Part of a small language model's weights: 624M tokens.
MLP neurons of a small language model. Each row is named by its layer, matrix (down: output weights) and neuron, and shows model dimensions 0-255. Each number is 128 + 32 x the weight over its row's rms, rounded and kept within 0 to 255. Numbers have three digits each. A neuron's up and down rows have the sign that makes its largest values positive.
After each neuron's rows, "fires before" lists the tokens most often just after its 100 highest values on Wikipedia text that the model never trained on. A number after a token or word is its count.

L5.down86:126164157095124117130134083168164103140140134179073115154112111145149162171155204101134194085136128090152099088154167094132170104182135109123091141119187148171147148109094141175106148140120117108138095152136153076133096107157122172090132126145152086161110111098090130095052058144151133138084157102117166140121127151181079152063169102155174127092156079112150134188154119169136083101121140132120157160187120079065118098124160133138141168092059116108107138165128136173119151128111120155142127143127110161101131153162120120074112116168099165145160104156167092122086173134167064097106143090093160206118119150024133100086126150177109098107108077091093135148202109121120147081114184073103155146142150168127131189131138171111143107187098180102118065146117136149128105175188140
fires before: " " 41, "2" 12, "1" 10, "," 8, "3" 5

L9.down824:099161119151115063110142166069099168078195057111101158135142148120159125160136071136092135134117111175090154105129098145112089144200104152114113118122124125151124118056131093109102159140124120099128094139139089128128059196097171116113155112158140101138136137068101122133106161167169064145114112073099108115158124115122115077161067203132147079134128080137183129117122137132124144159212152153190180124097117106160158116195137116131173110088101157151150111156174049177125153136112095116195111154066147136110165105091095162107117119142076174172086180122152187099098124168084095103149124058134112166146105131116162093195113112108150112167129112077178129138217100106097126116152101139124118153115129125161089116089194095139148192097125166133123123107122082093134130123137111
fires before: "\n" 83, " |" 6

L5.down863:120154122136123000119169121142123135139140124140086119087159138119116167165173110131141104086160071151155129132136148098121144138109137116161167119140134177109144162157149205122082107150091129148136097137124136138081110137114157122118130178128163113186071123099140134145137101146134103121078114131126100125158097195139123169114086109130072156128102195126091121094178145169101113106140168168104146157160081149097152132135119099124112140137108111120138075111104108098113133147134133111123154094152109128128110137149146113114182155166121170090162133140153114123155121057164171105125152132127103141140128122067146144138113113115104124117135126132152130109122151140123167112148122176170160122079099151107091153115149169101163125101068144108106120140103098144180119099156124
fires before: "\n" 32, " He" 11, " The" 11, " It" 6, " In" 5

L3.down943:145143207057124000139127083138111157143134143060149123127158199140086132187124139159110106100135103163180127130142146077139138140090145142136162109227136109138094127176172144155115136171108115172101099131096090096119108158133171169150153108130135130116107127157145136183119118040131123130069143174178174147175141091101146114156169146091106125104091178109165065123088113157037114128126123159083110142097172114132093098074112163154124121141103112059076118157081092124106137125120085105121158108126121116076186138141155134117080133136111108106148120111103126098120155122049124159124154083198137156095098150083160160141173102142132153174114112084125112127115111106110139132110115071095124095092138140120141133099133102094138146115090130111157083092153107131152189130117095
fires before: " " 46, " to" 5

L3.down291:179135116150113074108162201189111120095136129088095181103148117107146219109145150145129124114099101141141160167116112130141106180128137069173161121125057059137157137129120133169140166108107140114130140125097196116111134065142081124120144164138162102130149099163132134147087159163148121113105163127151087112086119133155143129143166109126177079117134185183053099074114139120118181165135172160178200136105129146162189146134125133122113121089108111077141124149123150119163163134092130151070091120096084117149052098173070114147106137126181165168106098130137100063121116137194132075078138107137133110122149157134168119145205147092164108121069095153161196124157112150147143134120112188129185092149107072161118134128111147125155120183182157130090136213148110138095073077087129
fires before: " " 68

L2.down7:141074154175110197156115183140139139149079157120143148110137163130048144150134104142092114169137055116089150097066071167131114123105153034132159128103189125130192131171113113122129111160144170183099144099094110112134116095120110111188081118111089146130149076177114044121134164124109140121132161094117123122124045149141101126157134114034108088104145117127102118097125115111132143156092189114127142095158151122136179174171055134104164113117128099080138231153116130097137112060060169119157098168145135111050098103141101176166135165193107138156145104105118151150130163119124110166077130124125172131155143143128137106126099139136188143147148107127122118153180130134157106080150099192152161106079093122166112204072093137123125148128126114116124117131133134126083147085150074
fires before: " " 84, ")" 4

L14.down691:128108091158170120111095122151113119106211148171077067059073110135158153112121126154160121134127122104165207145158112109217175101125139172116148089186085148126163125079123106168159072118194113128176083153156092116104155194113077186144119146132115182105113171134124119132128207127117129117132112191082125098071133101106089156138156142090086160144172179099141134087059140131134117158110114164104131115123117104148122138194154140137107196163138093081137147139125134098174202187159098147146157115187091137133098121137144116135203175141166157124171136121126120095142099171129111096087094101141099137163133143196109136127164153108144142065098182071159156153126134138104123170142167144157174146093134167144119166134093141167177124115139124082086129119102136159090151079092085
fires before: "s" 69, "t" 12

L12.down929:123124155136163041128154122152079091108116119118085095127144124130125090098140160179172176142138077173141118180106103088126161171165112137160172104183131094095134135080159119106140168117178101146113070153143123118096082161153148107137125100142107115139095118135159122197156139122145130132100106088140149178113116155129074122156156085093095162147048129082222130169116066192096102180102159111165160166108184096159113079152145141141146175098180135074122114173128113066174197127160116173109080110102143139131155157106081118171099106140145147157106148168186124088171138144090135058138088140166154138056111126086092099085139135127178129180165159105081107189111112089163133154100129096127108187071162104140114136138105120163155125050147120143113116117158101107143168134098092
fires before: "\n" 42, " |" 28, ":" 5, " " 4, "4" 4

L9.down250:125130115136118000096111138086111134130135149136135156115133161120124219097145134115116137128138106129185143114119146118096109161104121111117160125155128094123151123136104119120126103110119106129110117145165125181163116140127121104133131156114145090169150106108143117112152090134162141062146145140106113116096134121154139162129141140105063164089119115085158155121138182143146108113117159131147160102138149125148124112109121122136149099090080102073142136124172106087143138126128177104160122101115152115110130125076137116083102104170129150115102120136153094085140133128165171124124081139143111135075134102124128161108103132091134119146108102132131122128111154128125114133099138169137127119121088115134090107142153127117150116154171126175117130126102133146128146134141088
fires before: "\n" 100

L14.down893:113122108110124235150150141121136114103104076098112124181132121123170139118148172164120137134096144183068039151126114138131156072133135053194089144117104135117128177139141148081151092148142126217118161140088135169143123117146106100126142177177154144132147128155143171096149174164142065147063082223136100126191142117137130120094111137069104095159092100144093108098054151158139167140059135135112111156130155151174115064124119125140191182102123145077108160074176144114142120119167082126161145123088084137135069139150095090121099177132097104144110175121123125117141165166160136128167116151166108123100136147170119125144108154146077156090138111177064083130114131100148126126088129107178110171124160114132131072117140140134085125061070176073155155119126145069113098167096133
fires before: "," 67, " " 14, " he" 4

L7.down300:148096124141126000172081138121144151107141143155118136069140152113134144107138153137114140111167101113085107143074129131120157150114164156120161096129103150144115175161140160128164112099151150217085100121091105143132130135162115141176148149162148145129162157060134137090135082099162075128135116134109153142155145098082146145127154128109130156145165123079139132135126142109082121136153142174108146120145185134183116178202128117159150109113121105131132148104112090127126109113133154165095203141143163114158110106125126076129136134176123152121184097104137131128130172121082167104095116097147108167129118128128142119184130157131127130133134113105137138146126075100077103115122141106088126103143111102154117170135122126157133114155175125141139122124105128121111131149141144
fires before: "\n" 96

L10.down825:119095123112145047112129111089091126079141110117115169101171170217136140105124060093147150134131140113139134163140152230185175133153120140077140139180158138099137086127153132154091089142144141138123093108154130120077156149107039084129127030149099089110082138175142128154156128126121078159148097113144139123089097169136128131185106098143179110153183095102171142104155148123159165140121147156118168076146109124114080201151153149089116150116137061112131160112102131174197147121118116089144115175111096137131075157159180156147140186162085093105095087124151166133158123140073089166059157101167127145141183145211148117094129123196172105168139107152107174104126131147125080150135159186128108134105116050143152155111141128150161149112113116089098142143090119168080113098130123
fires before: "s" 56, "." 10, "t" 5, "hon" 4

L14.down686:074045093120098183164136211179111135113112085112131143145081145116106161118164134138095112116139151116104032077142140102136105104192083083089107147144147144085179191155157101134087111142097108147107183119129201096133122105144066137104088128146159098181083168190117155121162148143177099145099133118151088098126150168119110151155175121121102113139127110149084100123178163118165129133115153111109102178147086091091117146111105100164139147152176110158145121110100139107105155106191074131150103133175113125119134095151131119110122164174073110162175112175088105138114157131105133152157085206172112054102138115155111143175117149124138098154102096142134120113195145098102132111137128098187110117137072199061183174142162193103133146103131092138103125161169150125182076190117164
fires before: " |" 37, " " 26, "2" 13

L7.down563:124146177080142000151165168109123109137141119106125161129127103168083115148087135127123064173161121090122148125143084112107151144140133125146089103124165119114069109108064071115166137114141127159128161106117086017125148143054096107166068149117099122125123218133122167118187168103149156108131128093167139130235120082069140144097148151082124112086125127136096104182125098163111151141097089108096144139153158126178083129109177165123111162089122116078085147132094142140174141086115096104153183126109167127121219144150148093141138118171085132148100137133136158094177095150157152150098104108146178118085145121123090132151113133113094098131114136101126123147164186130135143132117118122121146081120173112089104097130105113125094096172163148173128094142153149122054100094108149
fires before: " " 35, " −" 10, "″" 6, " to" 5

L12.down473:145102103194107000121137159112123117166124140113148118111132174132077187137128089099171182132108112107115125075077116149126164159130133068160129119132119143140084158101125140103120134109155147165068126096166123166145115099155163128148162142127172052126157119144148140084156088200173130119144130088080119153093144146182089154143122113091083174131138144103098150103157183166099100134158165162116178123130075102130105074110110117131064130041166099144154115050123117104154173158130168127111147110101114113106095146094138073097125127132100098109111094113108108135098111108134115142094132098124121150095128104087100128160099148090102162105111163155135149141104171114151122103122191165178128106137072124094083137149119139099138141112110093142103082144156170125191111101139116
fires before: "\n" 36, " The" 17, " In" 5, " It" 4

L12.down769:211148146186173052187088176109093091127109119163134124154096153166132178109159099194151145105114122133133128122152147118174158084118172106097121133146125140138100176145090053126104175142145132119045130175133127135134092148099120135134097165108151103120125155124126161136093141097095123114157133087130156127131116130148181106081054167154161151156136138131090133106053089145110182155207111139066154136121146140112126105099145162060089122091171106147093107076114158151137160112158093159103083125142149132092174081155067124099089138141168142138110175135063120075189061121099158109193133128089191200141157085107112115166167094156095157120107123178127176129153148149137104144143140122173129148142065127082120126123111145196179129133153112113136180105096129076118163182172146
fires before: "," 51, "." 11, " |" 9

L3.down170:124070151127124198197098192139098155091118123081208111154128156160116196156181156183126110110134071110116126121065110174145114103136174104101143140174129099112166167176124136134148112137144105190125180126127162115117178137203087108140125137090165161144166096156146101144096182119119164102121195069149138153112124141119138143180118155059114099154125117163147155133082106097118129178152173158141146140126105146125184132183058125147146134179113110091086159135115128115185123122091167123204137165126081108055089111165158127169132159138082151140136065143135097126155128148119173119055069126159126066123115133097090130136093092100211165107141126152128152131167117159157125133146094196194143150133035118159106185123099129118123126154156125145141133163081130116108113134132125
fires before: " " 95

L7.down971:137120180144174032137159172152125095047126086138131163102093126096080158146095208146122154145134129149183119067170119088117135113187160067132153164141134108153147115200118103100173157095106139106192047117134122148139111110135112167150086106130113140147147150085113143139112104171120125124137083112120101109151101103114174109131044112124086114126181121171175143136164156105100111109143151146132158108119043163147127124160066105061065131064163091155151102164167120198111113100155145109095129068115050085145151096085055104178149138085171153134072169083132174153174132131136190133126111130136097100075127124136162161143159123124166136083143120134184165139108124149097142150083126130152114104102119158109111102122132174085189147128087167143140115113134092097117127150110102
fires before: "8" 30, "9" 15, "7" 8, " of" 4

L10.down565:241119138135142083131158159166164159076131186101115151168081138190113148124195123104101103067125141192168116117095162135115136121137099099154104124149137070130086117080096079106192180128068128141117088145154158113136131116128120069121190198094103196120070148080037109160114091152126138136118126126121116072135163163131101151150147106114093130180134132197109114134116160128185073077109148141186099105133121132148119116095102137109148097151115149117164145155149138133182086127104140074122167108114109207114116168091124160115160149133084132126144161150133098163103184126090157113110102079119130162086115080083161102154091116124118109140151098130154104137106101133118138180157063126141117093102105101153120131151117159203124102094152079087040146130080141103140144178170161
fires before: " " 56, "\n" 23, " |" 5

L9.down622:145059109129113138132132207118146177141135124136119105151107095112142131038132127125084095183147124119092134132113153183069119157205156077102073025098103136136101141161137123116177148107135141144138156107102192202110165087142163127168110075123143137150054133150175175126158132096087117165127151074159170135148117125138103095086117117140062072095157112071152112136125136109129143146113134210106143125192102138142184145143167135133112170156163085063189094157173175115149112119143065135099189156073134100122109151120107122170102119131154142168148160144147151116089129151120116193072157170153150123106149080146140091112175112121182178117140086151151169136103129077131123067137118127123107151147074148115147150150124145137094122156125116201130164111161094089061150148107143
fires before: " |" 29, "4" 12, "2" 8, "0" 8, "8" 8, "3" 7

L12.down567:196114093116155085139107094165176127124112062125076158120163107171103130110092112144085111164116096102116112155068148052151145153138105134095178164096086160116120123105160107082166088105132141113116079057140103170117116124186084096169114154098156139139154086132054152104086123115181093126115132139147088149145125110153133044101107164142147159115112125177169109078048164047149124116088095124124135144137123116142153179108164098106100111172135129091130147139108121127142105140155167085120149150169107158147132091117073171132096127165094093084138162102137127110096125071133109191142157134136174148151153126122205079119117143180113160107150086160042131166102143096123099056111092190112139138084105084116179086120095063168077101133148156139151219139128156124130144105141160
fires before: " |" 60, "1" 9, "2" 6, "3" 6, "4" 4

L14.down970:109145127148168118166197163137130117149138118168125133161153136091172144122171116229105171107152115103061082184113100097121101123098137069119118144110090097068112087113100182088152075175108134114149166125083134108094136104150132140154142118119114151131154201107149175117109079164159116091136111106119074154150173103139121151098124117143090086107167104162124099116172154149046107140116096109098197132133076141088166113209136171144135152154087189117152085105132126161106110120117167131116091111078135163139086172148134202132081111129090126165076174133150083157116136095124124098158027165168167102107092162126086135155122156130132146100102129133057180090138127063093081113155087162174181124130130123097079129100173151140116120081129165168111141168090113074178123126148135
fires before: " " 66, " |" 10

L3.down519:098093140103110169105150155189104119182168128131125119133039137137132156131174102167082166074147066168168128047122133096099145105148136066156152137135095113117101213148160150087127122126149120129134122139183184094055157128163174099079085099140138146131102158088101096154136125126055146153155124067196180128166157084137148135160134131112153093151122131171110075115058121110152118101137131107076118132163126152064123062108167094194125103152175143114132138123161093182110120084186106119124075143116097058138114101098131105172097150118116156083157153147132105121202150185132106124091124106130147119135152071128170124132126137147164163135158133105124151055108165170137132131141167073134101146100152096130145141170084156149144107098072081047162116130123126095121104137176170
fires before: "," 28, "\n" 21, ")" 8, "z" 7, "0" 6

L12.down1009:158155118120179085112154136085078095074171082129122114160151111163133140129100099114081138166112174140121062107156137083143091133104162132105161127160133114112111145131132137108159108097120154119109095121137171157145122065145155088159149165109125149109107136097160158142130162165145127158067121179157106150112134120135174112149178102109147083164115139138094167087104127091130060080146097145116103140188175136096095153138124154081129150185142177115085105154071193146132107110142042136182175156109137133134142103127143137115073175130108121137155137115103117098112057147109149075154119139146130116109112155111146027099086108044092141194102182076110182103116041086091153102109083135148133180103187155166159201125116104127115115114144127159046157158109067105097124163137198
fires before: " to" 19, "4" 11, " of" 8, " " 7, "5" 7, "3" 6

L2.down857:111142172170206146164149147134137081195115106092111119165138143070140144103146131168090122113099132122157091105114164108164129129131126098121088115158170198101075132104142151169102153077127159169120204160124130128079168148194152128178082131133141145082116122112117121154123126186117131107122136029129147127141159132112130102106096173081146060132130100115111102177152146138093057133079141128142170129106132125126150140165165175167105185151097113167134106075134109101137141137171118155096148050148040149111175120106114160157106097087111128130098082136155135099117162108118105084171160155144120117087152102117113094115069129203096165136122132175162103125186078139164115048152127204135133182164108073154144125176140086123111133090160086102182068125151153152112087149079102
fires before: " |" 70

L9.down274:154138122134142208133115169124109181124130154150081134113164124124111153126167075179117152130158142126125121190135169077161115171139102110237141160137093162133130114128106149082114119082144085207118132116032127117135108095108144169081121159121145105120086117063096138080165100145165123071129152187158145106105083135159084122183113101139151136184055091128097180078120135129128120140104100139120086088098133196154149129071179145114201139126074143123143136125140119111132129168142149149151123111109139111148109132128146115194099093168066094114091078173117143176170106077116092155124141172110169101054104152099097138118130138095151155114116059122187162122125107094123099157164125192149110133100110111123133107138134133113046153108187079182166147121039126129145129116099123
fires before: "\n" 41, " " 28

L5.down348:164125137152194192152128155128119164106115093065137092106076157120141116220147110222129115123137106148157118107096161158160075150125124181116135168123134115129116141153116144125178135131162163193092179085171150131094247173169121091138163115074117149145136155192128086103163184090164150109173125095162099207061122101153158124116118095125115113139155106124154118119112129154101081120190150144145133153174136160123169140177151162118127146163155139137101101086114157096149101048117154091212121168098149133101112102097178155137117097119144125096113122163117078158107143169101162121147122121091175141090088140155102109160153114119127128113169057118152129121110097132154080124145161158100097144119040129138093213096111105173175140098161126123110117121169115140090119164108164
fires before: " " 98

L10.down946:097113133166131121122122188194097116094133138151124174108067134150139192173179068102142087110151133131134155127099128128066091178139138137107133126141097129116092201142124113189177156095125133170180130161143118178117135150157142125097178131099184159140131131059131080118137147174117086096181156069154076152163107169153114118108138117114077122120107121126122150144094134175107124126128136176154133134156078185114126154163145172191163137179101117094112125130109108140077052124150113178182074115132178102118073110084140134135106151081074119120190183110133217164113174145134099152129106108130136179147136132078170051100095087054141142110089103145104085104172113073108121146114146175168131123102155133153151136133126121208143139051151078086117116142105122093136159137080146
fires before: " |" 25, " " 25, "\n" 5, " (" 5, " of" 4, "," 4

L10.down479:108069207106100191115123124124101124114179105193100082087139123140109158117134126076150140096168113151201135111139034113081083107133136134150122125114097106167114101102120113122190116141155158154131114154118146108136127083144108205164133127165124083174160147187113134109147119131141146113178150140148140126096123108093145141103198173148148155144163103134192125160181081060129126112152151133109144196134092162175058137115117184126096134101109161124065113139122136085098053107125115115158141124128149146161151160135112053161097097063091151144180109120159190115155123125164130121095126150132168108133122147118196120145209126132108145156134152125181150145140126093169089189143171141070155140143160038140159125120106109060185163144126137096137135112090123115105128064186182
fires before: "1" 16, "3" 12, "2" 11, "5" 7, "9" 6, "4" 6

L9.down730:191098152174111096142135079089153111157104160093142113103116130176079192160163081101078109102174129139125129075162143151190113151124143137111169135187158159170117156086153175070083145151154114120111151095072113086099110180142124078097107190136084097086093176122169063189138113111143142139124081111111188157121182080153125119100093154117128156114135132132148129144162100140175117064098079137140068119119119102108136130171125129121140129106106105130083125112191064123207104148169151122095091124134158114060128121117158142156110084128145135108186105143086123146110161135053102156106182039126153103116149076134170118116175109157153086114135114136159110091103137071093060127096158086114167114094116135156134134177154127077097155165127130094129185126129100125167120103054083
fires before: " " 66, "\n" 23

L7.down54:104117108135106088175118130116177111161107141170174134161128133115128142072126095158101102138141177156061194132194160141155101130092096081119125134142127124119182162095138175150157113164151067118141151101174110141125191146118122148138137055143096122127137131121134141156166103094112112150173162116133150046094166157139022128128094129153161162139083126136140124140111157150120151173109069145159160163110082172115118116145162205143088147138132111172132133127169099069160178163159129110198170164143168059121085086136186159083129136104175119154123110109115111146155068122129122175096195126111139129072155174115129150118163069120132181109087120121151058173157131155115066103136121142113143118106130139077098087076173059148136093135100113024133105136111171104127163137101108
fires before: "4" 31, "5" 23, "3" 20, "6" 12, "2" 5

L12.down401:137094162123167109138144143148134147140153125097098131116128153120208157166133116085089171071184103195126118135120202093096164156133082131127059105197132097138086085133160160128114115087110116160118138138087117156131116069155150154219098103128153112069145113133058157133075111140159189099120127104154151162111133069145149124090142110140147176103144088134140099102138160100140126162123141100127080097175151172130190149167154173114165150079123152164116113148089167124116052186113122107160121143110100057080087162101165134108102119165125106182105093174108104109148139121150136115117160083097149015095159118189095115107171143130181187119085112136077117153137143121147086142167124122172124143093104120149139131130168096112095173166133136191099142069145138129186183157160147
fires before: "\n" 28, " |" 19, " are" 8, " was" 7, ":" 5, " were" 4

L7.down574:141087152113116152087115070146170135100127157172162060117141121136070133140116171145202128124180089135141113102153134173142097140093143131124144145120096185094103107122163102193156103116151154150088143100107121090188143121145099111118151135143142122147201186124105136143101129179124161105141106168122174166206145100141191106077098153166146143116096137100138143157116138082148124120169095123114115103118098118095126171038107146110043111147168050155106181152117146063126104112079123103147130121146087223076196134100084094187190135113101167111141143097117150126131130193094132090102127140126070108114136158106162120096149117090163143189131107138167137175117121160156135095114122085044097126125149110168088121102102132151102126183128152152176143143094044097072145152120114
fires before: "8" 16, "0" 13, "1" 11, "6" 11, "9" 11, "7" 11

L3.down986:191098121153133134111084155135109134112126111111116192098162104139110145147137070128126093146167135146206082072157076076146085119142121122094149128095143170135124177128101078118137113144204176194102127142112124112090134147126152064142091067112115130164149144160134112110126105077123144147095147059140164181139109124152129067132164033094157085098106113153087166097160206129113102163122134091090152101185123178168078163121123107129085139141167148084135184145117147118161154113118100149204125103113156117141133121181125182137134142129147123099125144136131121067142137106071180133106117143101101161116178125118110061073160127102146165138136103141212108112195079118100111098118154201134069131068212141143160066084126142140129122148082157151141183137138095099152123141131146
fires before: "1" 30, "2" 19, "0" 12, "3" 6, "5" 5, "7" 5

L5.down875:156104100182121210149110115123157130089113095084163108094109087101196101095150172189185146137134119106066133095060154091136136132150153113088121148113121151190135086083126124134120127181175095067104113168047115121076140128104170106115137075119134104177131138164128107093083118206143155136180092149177156116090054164157148167139161139090114141087150137121119130112097160115126145141146172106110101151095139071173132129121164134098081127130126094148114098112070159144155172152137126099103096099053132125122168121137119185180087170123152136172091157128156115120132126121162184087145095123151104129082169133093149150039092136124117123179171116148121181149152081130083141158155176136162130128155104121123123083053106130159120092133200095140140072089115197130117109129155071
fires before: "," 63, " |" 15, "." 4, "1" 4

L5.down197:139150155123095221139089081126167116100091106084141137171111154113140085126072161176133151103123153139097095145090113112201129153090152112122097121151121111082132150092126086165146143108136159170093115118105149143141135081174122177134155127154137114143099156172110091083135104102165098115117158072136099175067116174153158108142129127160089144106176113137136122154056172092104122153153179158137145174120063113128123120123124127129070136162101130146091153093099023057192081113184111082180061135075073134112140123190100081126081171140144125122108147136128062145150136112157130061104152093127102157112156131132144127163138134085131154058099087083113127159099104153182124092152130127192141127179127081139112165105072150129095177131126196149079108114106114157150142123064071
fires before: " " 31, "9" 22, "," 8, " |" 6

L14.down556:124082094152158188164138143148162117161116100140100146141096125133183150127148161164155099175149153083111123179089151178133101110177135089137187075093112057156090185141132158103139122088131100159113143153127131119095154112159140136112097108157129097107104117128118130157156101101150072105100132121097140108108171127133053141126134116222153093100119178167143137108156089091148038100065126129112161170125154131139103111094145113181040127112183130071115125159096088115199143074126054190151160108108115070170113123091122152081143100161139122146140066121142093075153105171092133180113112127160129107120137121094149115165124095135068174128132116099178085109155111100155126140160145161169134154142132129126158126029115057139106096112146074117155189098126078146051127111140140
fires before: " |" 27, "8" 8, "5" 8, "6" 5, "1" 4, "7" 4

L7.down650:166121204151134199134135163097125111084148077162165114134118150128100175182137164141111128119139082022125146111096154105160067165209120153084066143167135081129075111097158128135079174186098159176099125176088164085109117124155088146142116144102124064134109116105101150149058155185167172131135132108090147153138117083148127170142138120122122168143142168139086129178115114137121145142115149156131120137166108111181145111171137151099141163098152141143107166081125112090166103167112138159150116156081120179091157088098062126097123163130068175208099088184123109143158175107163118170152143142177129128119177166066072075150143073142120132093117140178186120163174143185134112125126147120138147138144150142125142108119097110130102141142158158081074126092072153084105118113130188
fires before: "," 67, " |" 14, ":" 4

L10.down863:146132164140125183161109127084105117102155156104167072165198170139151098098144126066119109110172095182174133163138132142127119089140086137134097091155087148125127079184101123121145141142118131117171134225162111116110141135149126114119162120087129038110170133110138112171136124134133111143135086164154094154145145104135140136130179054122144084128228115095126120132139143036157088107189123138126152142086149096203085093108141171094168184151142123159134113144098136132160123146109144125137084128184128203085191143056118079117191108166111179152139045140112158120171127157137122112107150148131164121084171131119111106112142134108125174096106142159158113109073200098148139088160165169100172073126143075094141121105115111080150145114108104122124115117140141179091090143139210
fires before: "9" 32, "8" 20, "1" 19, "7" 12, "3" 5, "0" 4

L5.down5:101172120128163158132108148159061116116142190110095147090113086167040101137076091093130105120122096113166150064114140120067097117120131167095120148171145079108125111115060116138135155142074108123145087111176112098146148156060118149189108130150118071173089124086117135150165107123133113135230155104151110105136115143173115100161172122143126088124154163139146123127059125150103121123159123182106080128105121176144134099167141083104095111133170162067104099117090128130150101138134093121147137143163135136122125118058196092127125181114158102086095075109131139139150124121138105141144137095134113139163130122076152152008107132163200117137136092158139134142095098048148168122080090187157124138052125151207158166120128121183087159188117100163100126096107101081112139128157106
fires before: " " 47, " |" 35

L2.down595:167105129143144092190074191114102092106117140162115122096140155127110172112109184163118087105163100113142139154085146106120098117137142108095153155158160107103110136112113129122153112152099130126095125128170121092189110151186080150109147092089104157160117149133160173119113127111051119098061164100122146103141177136133096054108174151075099082095128160151182089155026105123129135089142173172101175142136127092165134125165048183189108129107176111132101163136069106057131114092093134109167122133144118139115130101157126126144168115174131121148152130206156121115120117119059149102049110127153116087116097100142091183097102121132099111131125089128080103108124150149136144136154141143156121087139083187068119167107061142173145130184110164134148087043124107040116110173098158
fires before: " " 43, " (" 9

L7.down905:149133126119106082122175141134158184170085120174099073096133180107148115116076102090124093139138129177134148145159169099137094092132153128100164159157157092135139126128188127156129142134168106067188092098130137119073069159136154107154155068142084174153112123188189117085142101070133074164121163153128164165154117148120077081091153120156105133114081146130202092075117161095149186142109118078113125099176166168157074130079168152112150079190109103144159194096119147087153150193102074165099129110157162164107120132131110179126133150150122077062154090110101156093117106078171108102107090100144122115123137108133160136153143194134140121182149149140097111182136106163141173082155124139130108134156090131148131117130102063090116111125152123089216142143186124195177145103128166
fires before: " not" 14, "4" 13, "6" 8, "'" 6, " re" 6, "3" 6

L2.down877:101164117088130229146117153126114096113100165124120129220151126092125172106169145080103116168120155155129106101181114133152112139100153128148112131131183080093130195116169104116166188106114117123080113086171094174133136124130101131115145161166133105132138097094132096079168159122132092125144128111157072104103155106194149171116196098156178144119077146104118187092171158099171155141164120106125132109127155122133108127116086103102091112112094160063153153118156195100146136180115143130177171148126143149137126096124137053115123079127104154145126113003149130105116139104132106085143132148169142172110172138128124079166136152085134103076158147143221136095151116156130146114139101105132101111081036112141107083054062086107104060153093125153116151152123109157142115143154067
fires before: "\n" 45, " the" 8, "|" 7, " in" 5, " a" 4

L10.down992:097136133150145160112166099178137104109109156112113132097157112135164146118147144141130188159072147128126051109151151188142119087085166135149141126103134118133176092178107122059099090119106107124184148129154079113157119149148124165143064155094166201169123131098103139065108135103128131123099181124107082089165196141103098124130116142139190072086103118117111101142132149136132164098113170140143111150106070141189111112160119126128115105116116141196040069151139139145170114105191137082145109172077146142105160165126122120058153113236098129165177105112151107164143165184129147186093174100102140176135118106180125111066178146129131111154117151112099142099092098094107164054041093082120180127062121117139134128090135158152145154111105150133086171091161126105133150167129129
fires before: " " 76, "s" 6

L9.down707:144073130077123000163129171120126080121160138139064146089154061104072138189138091192191129162118151107111085121085206155155116126185138144116163146152136123113136105130162133107109140139074194147155103079189107140142115091123139152106171130098092131141165107104111136125180139150129145138151110084173140087172203077090111073131104116138195126125078109098120093139099175113109146153154141172150148103125120156121146170134121117175133128051104146163145137155131112164138085153106120180109094104059141171130145123109106152068105113124148127146082114169102082131117159091153147112082157081168127176115147145071161144095139125049143210121105145160119148138110063173112150139150141152137093108164112128159155142129118145120115110167169131115120095134053128080100092152128108
fires before: "2" 18, "1" 17, "0" 14, "9" 12, "8" 11, "6" 9

L14.down477:162128103090098000109110097099138104100099134119102090072106144164104115148167162121131123158145083115105097125149142114155145136167138162106134150146096086160105163224174138178085106137108125155103143136132114130105128141135088145113144097130104129138103098154071097136114122104145135163116207078109147100138105103114104144191149114106152079171137127133058167075106093133133102117072153086141137105107124159127128129139095152087145117141149124157103120164152143113132056146146105118124165115127143125083093149134067127161099185128142132133196133153135159123098113121141161121104138166146142151102112176160083128110128148098149116155069105137071138190118159164169140115129173145138120078144159079069137130157138143134125128132109153112100082067149202130106138078147112
fires before: "-" 39, "\n" 33, " |" 14, " " 10

L5.down657:136137087102101000139155128124135111100161118131106124084133148151094185114129106140068122154124117126192095057088184146132174097169161140134128165149211103108165134159081142218140195108088119135150144186111135182108093104188118172137143145144078156148169161141097113094138129122122144118089153073186144132118123109068146169115151044149162106143128161090112100133149146098143135165155156134213091127099116145092137172111123115079131149112088169075139135124112121157088113084122129137160173136092127106151106083197139144094058209100171130169127086103137155184127141138151093156124150154102134163097129094098183103189079147118133111072115156142138103158111126130128089090142159147188146125133089165127094099119102131118143068155116087107128128170127132122136109128080141
fires before: "9" 57, "8" 18, " " 8